{"intermediate_size": 768, "positions": "rope", "rope_fraction": 0.25, "init_std_up": 0.0253, "beta2": 0.99, "lr_head": 0.00594, "batch_tokens": 8192, "doc_mask": true, "dataset": "wikipedia_en"}
MLP neurons of a small language model. Each row is named by its layer, matrix (down: output weights) and neuron, and shows model dimensions 0-191. Each number is 128 + 32 x the weight over its row's rms, rounded and kept within 0 to 255. Numbers have three digits each.
A block is one neuron, or neurons of one layer that tend to fire together. Before each block is what it responds to, as a language model described it from the Wikipedia text at the highest values.

Closing or boundary punctuation such as closing quotes after titles, wiki heading markers like ====, and closing brackets and braces.
L2.down126:146153140123168117123106143167148136126091165172133136098083177171138165107121162112125171117108107140137136094130104169193141144150156146133108096185180150136153181149105118078209099135102106122138128127106185150089127088144116135111095120099168147136111119075104180072155072136091138159149086182105148128138138166095144142110095079149140087114145112032175160179142128147102145159145126123110047114225116115175087098071131107120149096033098111158082105121145146163140125121151143189074100151145133170120133154131031090106094087167137135074126151140132175151126120120116134142
L2.down179:124121078112123161175128131126130145162076124133150104079106101217133126175118102135115165138106132101064114074038167175197180178169100163147057107134151160173136175165136121127176155161120126116125167174144148148071151110128129114156119085158187113161046104140125178039134063157094112171135112150133129133130098139086166149124096069131099063172132128092137173137164133131107122119122124138119075152142126149118139140097118126137186072102091151080098131133148158143124137106136126178076112129174047152141170134140063140115105151138112153106133128151172107113129092156090109131
L2.down329:158096112107143161160111164150114173126063124122162107142108112144102102126112107154092190130149133131098116071111175156242167157142098179078129116137130112153133212171138108107202149148135141115110148089126130158119117106137147107176117051140194126152085118130126135111159101105117101150138151107077140130131116172074146122133097061078099064151083137104152113185147121139129150137126121166130090132157130169155082137084120132119191107126115104105097129088129112119156141091127124153033116183214111166105163097135038135108116075145153149062124120161152099170139152153114165119
L2.down507:147099137068136145132096143164118146133098117129154121109148090143124136141158098215116185153128115111101125077125144108177177159145117196130113140144135070122149153217114104116184152165136130187198129096175152192141084115158178098168045125102163136136093128151096144114161108159139134092129146114105158127161094167087123112128053082109152083150097134051114137166140140144105144111139105141121102113174111148147096129117127078137153087136125133056109139130111096071101146073143097138056068194236120165121171121091091155108154096120132158137125105156126102151129105112148164118

Short vowel-plus-consonant pieces like er, or, on inside rare proper names split into tokens, e.g. Berg-er-ac, Gal-er-ius, L-or-raine.
L8.down23:117105060144070073132109128128112099191064170143085113136177149154106158131125149145182111189188143096136168116161122145139118111163097093126157105116104147128151120123139128165139074156072060126133142155135117152145133163094158129136142119147120129128141169160139091083165116073133098082144084150108116200109100075155072169138174107136121143134156111179152165118126160113147091057133154148165185138104094206060119133114127134066154150108110147104033074178169136113156099183105111080159165109171125112120073124152156129139145129093174112091125132107171118060095177131102151123
L8.down47:170151191069143169146099153123144125115116132122125110130068117113200086168089146119139133088130115163166161146159109142139104063119137062095106096165159092091116217153153088084109122181126171152144133142130138113141094132132141182110140176075118159113102166140118136143186125121099063132159112143174184135149082037145135099107152129113120103100180129089142090171097168090115158144074174142136160073166120109141126126074119151112142187091123148161085057205128138150125167154128116126132134141119117105085178102117145132104096050066169122144092154108129101156141122095094129185
L8.down311:143150118109119103083129093154165121111094144142106143117114085165157143070065100138118157144159135191144184136099135112131080139134163155078111144139071135109088140133139137182096158124126083173100134133186165146091125150089120173108171117107139078135100103130137116098140120087072103092173177146070104188196154058139152083087121102153062158161142135135116089160153175145093147122087156124059143172135129168039094178122115150109078172176122166185101111128148160081137110131132170064146190084146167098093130087131146148145134111173198142143108108119125095137139142095090137158
L8.down749:183107124095138118159097092154133163165119097141146168120116153096205117113108128118147104082112147132135140131171123143132050201155129140092126120114154163078067078156143083102164138147127150085126118107150166160128121127093122075123145117133058185151146123138129138187094092123147130167103092126093094157146119111039152135130182125087107108063167124166103113127125135190142115079165142142116041182117095187153115110137188127111136126089143171115136124163159182125109136177070129179109129142167122137143151173077135097106152126183124105173045152120155152073097080087135099179

The final token closing a title or proper name, chiefly closing quotes after song or episode titles in tables, also closing parentheses and name-final pieces (Railways, Reporter).
L8.down137:152142064115131131109130131162132143081101183135118118116135099176086145037135218196075149123095089184204103122128124059125083160093090134168121200079131097115133130115124137092155110129116121141102084122129105169107141101156107145090131153118142101138070130081121126122117152123117181134127136118158166136141156131153142152147164104075172187099107197187146126104136142139106124174102255126100117044139111176089191129109125103158113148142109065140143123091127124134118113144127151143118154170097121128098122119116147092112134131076164083083156139159134120119123078088111100187
L8.down162:083191124079126128097082135152144112191090089172138080186114097135129105135170057168127153072128110134115170145076117121183140135088112254125127070117118146096148102136125136127141102137081159129142088139093154155141150111114083140149130138174175127184099120115121117127119122161078093087101059129095130125104126178075088164201145114148122178162122141145135143192104114089137159111142146079140100162160171129136157156149211151095158063144143113095099139084125091069180101162099177171127126120140120116070130122110109116148071126111148151107156158126116103085106173162105144123
L8.down446:110109175173167174089143123106060091153108148138153095131148103098175127132079186157136098147162124196128100130129144132108084079159190139111076159108090178108099186083183103111133138114112094102111115120124136110099185141197105158153116124162111154176147140161040121126153148076109063095197117141121170144157142119133124108124168140146154046169121090165166137141145122082132134149081114077136125163112155145089105170171111153154118091169092090183128071085089125123115093137147149151101108116133139103128100122141154140162146128070183093126121108183132097178159113057144095070
L8.down455:131097136109112153130151139178134055140125144119126121145126151159123150118064157208073095166123136151115033173106119081158188148148162232136145142119111131107134121152077108098160162103096175100142109167145191099058132073122140147098122106142111112178128171103113182110152118111140140107122092158142084077101119118093131170165146081075139142094124100127128120106139134116087116113114200168163119151130108132161130116153146135172121131142092161153138144113119100235111150154102111157034087113140164126108052117191132099086082133155105126147137086193158112128156132102122117135

Forms of "be" (was, is, being, be) right after a subject noun or pronoun, often opening a sentence, e.g. "Carrollton was", "She was named".
L8.down13:187135085127136096135108102120147116089144101171117143119123081127085147090134116227135095115051118178205124117105114112115116211086124255109130145115105149136126160124113124087138142107118078121100139111169138135148147121165123164091085118136125100176075105107134164112147098138110115157109168111095167101118147137036153066170100083108123127130108154130122138125144144196110112118122175189097120114150128128186192124117082102100136122106134125151144112115137136139117120111134121131124136131135136129082099169124143122180113133117135138160148139128149137130119135132069136099
L8.down444:132164130099156138162114100158123065101135109135145073174162114116094116132165176255164134133140077148170120124142114121121078094105146204102114132100140105120059128124091096173155110120103079165158191140066142153134096177054108095114114147134157096127099139101149166183109143137129152167074106133134135105121202180048176101160086150101113148127086139195155122125162130109110130140131119174148144095168131131080178117142092090132124141142135121110131116070110162173079165141069148122124154127103142131153145129117104110149129139077152120082160129125128110090089119099115153103
L8.down590:131112116112088080139124110188089080164124106080116127142150093096091171092136091210180097110186081136146112113123173097185106143158185184131133151098145165222108139153157168158132166111103132109090073158115121125071147131133109111162155143137157114125124124115125099163163110107105164176113116145132157143167132201078118130155117143164162132083057095132161128146140106106084152168146100114117126165162102132098133153149075029084121135198189085172159114135116146073073095150108071144086115089131182119109154155117131118134099108135095161130111123121114108103111151118179119056
L8.down732:129141116106106122172086092173102074146174136127131176172188120156110086129154177255138144115122096117167109105128116128126081087103115130139139159093134163156133106146118086146116129146125091132152110097094065136102102174124104083146132094116167114106122158108118133099118169120165135154136170099104116136129129171089167110158139152069113121124105136111101119105212190122099121173105071095131106101209125104132165134118138112106110146145150108063154081124136132107118144182039128095154145121155162112154116139152105087143204116168173171054086119160145098191139122135086154094

The main verb right after a clause's subject in past-tense Wikipedia narration, such as was, had, took (a stand), became, remained; also occasional inner pieces of personal names (nie, ye).
L2.down11:116116121135066122157109107067170074089135150130075116140134156133158090161137134199158146131140130122147137104104119157131134144179121194143162164071183135099099065115131138108133176158183092101151164134135102085116129123149136072124084166126125139186183101134103158174150087118152122162153112168127062119177141114032169081161151141153104145080102084130148112093164109123123168130122150150102158068142166087095062093140075091143100153129120097149131140071079159127100152167135145105199157134100108122107166136133099101125111198122117217101185137068118087147152120128150120158
L2.down237:178192082179103141156071119143132112066115084188054108111116192135124129171140156200067097138151144125161126099182106131164111165220123188129159159124143128133138114170137128148102166110097060120102196083081094080137163136096122120110118142143052175177152144108128123144131118108169113118154093123075132107162141108134146071077120067057198145098059142124112084111154114165140142118119095128135142115123167147129110099125120118153108157156138135149132118108109143120137146159096136148093146132159077113123070111092144161102175131111096124083195137142116096168162114183085117148
L2.down311:137050102079127109170093137104160079103121162201061129175091116224109078182128152198127116139095144101113085084145146121102120183159123176098130173050153115155175103121137130172131113117105120119161168124122076113172150096113115095107076143157099159138079140093113156157093147103173123102140107185145112122130093110067101112181112129120144161093121125201142117142130140135160163136083182093085102130207103118099143135143156128136130130128162072140140112159094087142155126116137122107139112190072150095103129185146151074126125160138102168058169082117152090109124132140160158148
L2.down477:107148118120096137183083153221146114095143106199048099154143155138093134161135151255133104150105053146140126112136178126103100118149137126135123127093153100118108112145154101134127130193165088072153129138075117124124125145091143088056118154137102189118127149063147167154154142149140119130120135110134133125145164178081146136153080096100112181118061137131142162108192092151083129206115077111167114121109132119096154109120149059112132108100099167141165105081125148130150169129090123118157191108130146149132093136104152109140119140147108117078196111150097102122148059146107141103

Short subword pieces (re, on, or, de) in the middle of a word split unusually, often after a capital first letter, such as I-re-ne, A-re, archdea-con-s.
L6.down317:081061125117082138147102117120137066133090094173122150069068092172166139077107119137134148050129121073160147149129111100039122136104118126117166135086119165187166137127190180143166103096140108168132183138218157141112144156107104111129174098149087109141169162148118120131133091101113063100140073097104101144132089104133140089164133128105158144128115135115126183189133094107119129110156207120115138111180157167101166196086151122078145102068162125117168103158189099123155139122124144140113109105124151049087133142108137159147164084101103180123171138137158121092102117115157165136

Header words starting a table row or list item in structured Wikipedia text, especially "Total votes" and "Career total/highlights" in election and sports tables.
L6.down4:100148126120152204092048108127104176138075213069139144103131102225103165083123115134120154114144109136139060148108148100122081096084122129199124144112097131058159151126165132101157131122106133153124129141161142133129096117160172144135092133126127104186106167151080102128086118174118113108086120135140178201108099142136090138170166111128119162099147164078160134140148149143110167099132105162079118095138154164134163124118148111094149149145158095114137159113123094105137162079124191141148129101107155139116145127073194166134143096096125176192128151082043107076136088090108042156

Short mid-word pieces ending a word begun by an earlier token, such as a-id, A-ir-port, no-ir, incis-or, and passive participles after was/is/were, such as released, recorded, granted.
L2.down21:128091139141129128109098154097125076115160152155101127067167097206123137152125178152146161155124094119075053120131142159082170172164190104115135118150099145155087111134167140205160102136116158165182135122159138193118133119127120123139067133138085102138117149185105141121154091116206181121154123098113082088070112138152126096130099115176209137187132100094105198169104126147106076151121128108147136105134099090139162121108108085173172139105132126108091115129143048102144104153124067134084082140170157125140096180138092150163096106121099189181127093140102174121085127110177085130
L2.down286:148103090159109105096101117150152155198118183089187110174099100162110127136155131099130090105142100140133145104146101155110151180148159113104109145173158175164128131144150143192151096120110130111126114089143140169116158113130052130114148092165143129108119127127144108161113128116184077101102122132110170175107108116181108110108118130141149145189140092127134107093061177137113125174126190094097169183071102200138182066104094114074160079099143121103129078150145137163179090137148104079008072140115146101153103104155081163126159112116126141133106156080125144136126165047190132160
L2.down408:131099044170137084152102121151126126207141124132166162119081154175100153152131156150089135110139117111102023116110125171136094140163156115065106128107146124177115138126135152160174102162093147079129139100110134126133082184143099150186136124149117052132116114100146174102166116155201113068093148111120157087133101113079125099144143084148096127192131070173140143119122186176138121147099173104124144184122117158156157141113159092153137150089052110103099056120130132126157134149131122110047121167115113086182124167108127223104136156144158084174097089108133144149129150117124109154
L2.down564:116111101153105106086105096202126105129072115108185165167126087107053119148128111129122116134137132126134175108137087126135120128132120042051151172080098087156118162143138150088151120134078128096063149109163159171101091145122105132124138111137141157059103060121174113144105130102092054061108137129121172159151079117132162118143125113094102156159161120184088147096113099144158100128186133099119141147143114213105121186128101171099172139166149140177126129082150102117143193170107133039082121152137145079143139122120137146106174126177134143175109122105147116149183092142177166179

Forms of be (was, were, been, is) right after a subject or "and" in biographical and historical narrative, plus "later" after was and "Preced(ed) by" in office succession boxes.
L6.down767:109171147119070103187118109201120121145095095161148107175145140147067119140107158219121147112124080180173122127139153104159112101120153140112092145061119127137079119151150097159144131137156085154150095119123081118076124149100142074068111153130123123125063136091153190124114183094113147195118100133127151086105165155048149103121097159069110172129076161193134135100179129123093136151125065167145161136163110152087165119155136058124127149189120100148158130088111163165138157140094172118144164172123121138120134129076105085115108097128123106128182113105164084191129122089085170078